{
  "n_layer": 13,
  "n_head": 10,
  "positions": "rope",
  "attn_scale": 0.177,
  "bias": "qkv",
  "batch_tokens": 131072,
  "steps": 6105,
  "dataset": "wikipedia_en"
}
MLP neurons of a small language model. Each row is named by its layer, matrix (up: input weights) and neuron, and shows model dimensions 0-95. Each number is 128 + 24 x the weight over its row's rms, rounded and kept within 0 to 255. Numbers have three digits each.
A block is one neuron, or neurons of one layer that tend to fire together. After each block is what it responds to, as a language model described it from the Wikipedia text at the highest values.

L6.up727:160149086168131164137134152167086129126173144137124109118075098107134138129144153139139126135159161113163127138130126070132171123111108131107092096166127098126115145190098185136098135123125097148182117141135116110135140140101110080094109075139156081123149079143149168144131131152113174119
L6.up919:146131109101134098151177147097104170140157132134112121119111101096121136074122153116102135150124141171157136156085094121099084148134145166117158172151112155103128189095159137136107165146144145121142123164128159114136142174147095120130113130141120137126125150151130147101116094134152141067
Responds to: The verb plays/played in footballer biographies ("footballer who plays as a midfielder"), plus separators and numbers inside league tables and score lists.

L6.up424:129112154092090130156161136142112125115134096150135089134128113123144094173114140158113096101144111135141136118135184128098144062148144152107124165127129165133151148080167081156113112114147139142129122119132130125151151156105126160102107101114145108126136146127137117163155123152122125127
L6.up522:127129108143122165144115132153118162107136104097123170146147152081120137137152117143063136079133168154111125158161150143155154115132096135106161149160097184121087137160109140152124172126113166140133123095125137115118113175089152125119143127106148120077105131108101119131150107106131179102
Responds to: Verbs right after a named subject that introduce reported claims or statements, such as stated, claimed, announced, revealed, often followed by "that"; weaker on scattered mid-sentence word pieces.

L8.up141:105161114116129147171119157079111141108100132112158124100089155121116082113155133113145138110178121133123148103119116171148124132159124140133126207132181139103110160171142109098132144137157134110139109082171123086114150091174109158085074122151106150139134100110159141156146127129120148140
L8.up172:156166140125123091112110116116163122118144101159171108157113132076138156191135146162100110136139068175145151133124090181149163124092099164098142117058134164093124146147080131156130154148113122125146141130079133138164110151180140163127107134115163124123152146131122179134105137103160118161
L8.up234:071130104157066096109126109109109151155121139155079196154124139072159162128101160123125108128146127101124128121130140150147077127151131099222123114119156169072134126148147151119134153106111092109160155136157100147127134089122112153108110100099125130120100137067133113142147182135120111134
L8.up298:119097149150143154110123121124113124141150133094219121194112152155147124133140140153146136112139169099108137117138129152148183145130152144105135136118136153115110106148136114124119129140138084113143095146121153097144102164151139140132144166122139055119099115139121132126088119118134154103
L8.up520:120094108090133103124152149119123140152095147154107180155125125146106163175129159129157125146148137165105105149111127136134185170130165133145108129111174133161096147139108117128145146101147122115146113092095111121147107100149128107125094104120113081146107087111140133104116127118144152112
L8.up534:151134106112111112153118131132068165152121114172167109176115137145120125131162149152115114152165092154138110135111124167134090126131123139164110138135142112101163127140133104114133136111138160106126132158126075091100129160194109185197109108118181106141148151094134125118143143124142110080
L8.up600:140137158126093125144141135088106126096139141147121138175113129101142141172141110113087111116126111120170125131110115125104132166129131147095104141145194139094104117160147124155100132104129136140156124176094109080150074102140082153097127143117124118121118147125092110148165099120113154101
L8.up1131:176127117132108137129103138133118158120184114101128118123139103104148133163113137087094039133137149119121143151084130115147117111145120152145117111131101140096159149093145107128143109147127134099138153129102168101145116107095116189100103135115123110134154147096136078123124144164157085104
Responds to: Tokens leading into a named source's quoted view, as in "Billy Baker of", "critic Mark", "stated", "found that", mostly critic or expert reception passages.

L8.up8:101079144153131108139125109131106133079137121116136109159157114088141149105113157076156125125135114116131077147177129089143140116154173099142159112113117158119143103151124111130136131153153134126084134158126117098104127189110126124094134154131162132149133142145141138151104107135129106132
L8.up230:156159149164153130116133114120138138146130135106164087180074156094158158105171139123127099156127143149113087159115123119162116102131174083130114119110153148113131124128120123075119101141116134137110138120137126107104094147135104124092141164111175106113121150173111127160121075102133130124
L8.up464:134109084155143180127124130121094114105146152126085095110109095130113090092143133124170088093131113122148154144164096128147149141152125093131147153126111108170134134135088153085103161117135121108150082115149078126108117120123119114109130112150145132125124114157121174142122103136160149076
L8.up905:107109145108147114144124084103122073110124190140152155137156151112131156126116125115119126133139108142136125120123118155174136094136186126141049090149146138151138155106110142129103116166110125117124125136138144157089124133141143155151118088052113115115097129163093170173077101113164112129
L8.up923:123128103110122103172173110107111143142136132142123163169154155099126105099125100083122163145154145099103184139101117107145121137121136100097158134130091157106124131155138123122145117185138178102140108138200141143087113143098133122144131108123142139149162112145104106154136115134166123115
L8.up1132:088150127079139120136124197151118113125163134122134107157114095120138162149133118114095109124142114164121135121172128108114132174109142136119142162132095124115150126127117164170081116150121096162136140123127101146111123101088100163103141169110142140115116114158087115159104169109154173116
L8.up1134:132130105076154112137161144090083145096120150101148157103143131123176180136157126114157105124112138107167067114164125107153098141134143098137105147163125122129114101136150113133115163108142124128130089148139124158124130121099106138107144103100169117153133177169153118137168099102118156120
L8.up1271:141137131157085133153130178101139146082147146155093147134113160147131170118190112122133155137115120154134139125116127089147085121137197150183145123138125139104143091122140123152094150102059148190119111142116109136139134123121160095143120101141122107134129130107101172120133116179131175152
Responds to: Past-tense main verbs right after a person's name or he in biographies, mostly studied or played, as in studied engineering, played for.

L10.up338:164121105180127172167096120110122107114138108144136107115125173137145176137122120153111125122161139121113120135122118127130143152097133171146159120123122126136090140108121096164164120140117110116151105135106109139153107084173155162112108123172096111120122139140115132155077096115208136179
L10.up733:123145119107111106100167094133131130157132100119171123105143149115142127141146091120137162127136150131122116146108165097148146107110136114151123096116136121120131117079174143121144120128106121137139107138137090120092149106143107137197175128132100142163107106148152102151165121099170152123
L10.up1217:080126146118106128117132157156087115145137134158159114170126135125108138143156100179132136153152172166170164109158101128079144122125165181114148115093130154124172129143112124151102144114103118121163141136082091104148116137145107136158138096120127147182101185159132130131155155093158147145
L10.up1270:098117157140108153135111091139094194137172169099124096158126178127182132121139133146105169129149144177124111089112163106064127115095092165127122123159098127062109129122123142133143151154119114076152111119133123101149145189090095123121126116145156098105106126093136105140105141098160162106
Responds to: Main verbs of saying, thinking or deciding, often right after a subject, that introduce a that-clause or infinitive, such as argues, assumed, hoped; also "order" in "in order to".

L10.up88:122117112138094091152143125114160094131118164120140122184171146120140155129092144107117139120157120125152107114171142127110131129166173110149152116128100141126127115148145106123124139171164147112105113111170123152104115113175096091135163169137142150135121116104110140170107160138148152104
L10.up202:134125141132147137112129127141118147125144127086102134103130107116100144116144117090091131086139109137159144145174101070164119111140111128131133085159138174122114149141129149153128136147129123128112095111129154116157118164124127134106142159138140175135157074138106144139088103099141080103
L10.up548:081112108116104110131124093095143131121152146172134144172156130112129113138143138121137158120152148106108088157111109120146166145135157144102131128168130164137119143155102123127073147159144112103112123170185091133154135172112128116096141133146126170105159132112114102145116117137135151093
L10.up1153:135095163126161092096118132145119110111109133158076146155175130121119162107145137104106157131162119152111145115117133086132167102104122084115137095146141114117119167160113144145107106190156145172152122190133108087119107132129134109136156153137137095119140115169111145119156139117154150113
Responds to: Function words and verbs in education passages that come right before a field of study or institution, such as degree in, Faculty of, studied, taught.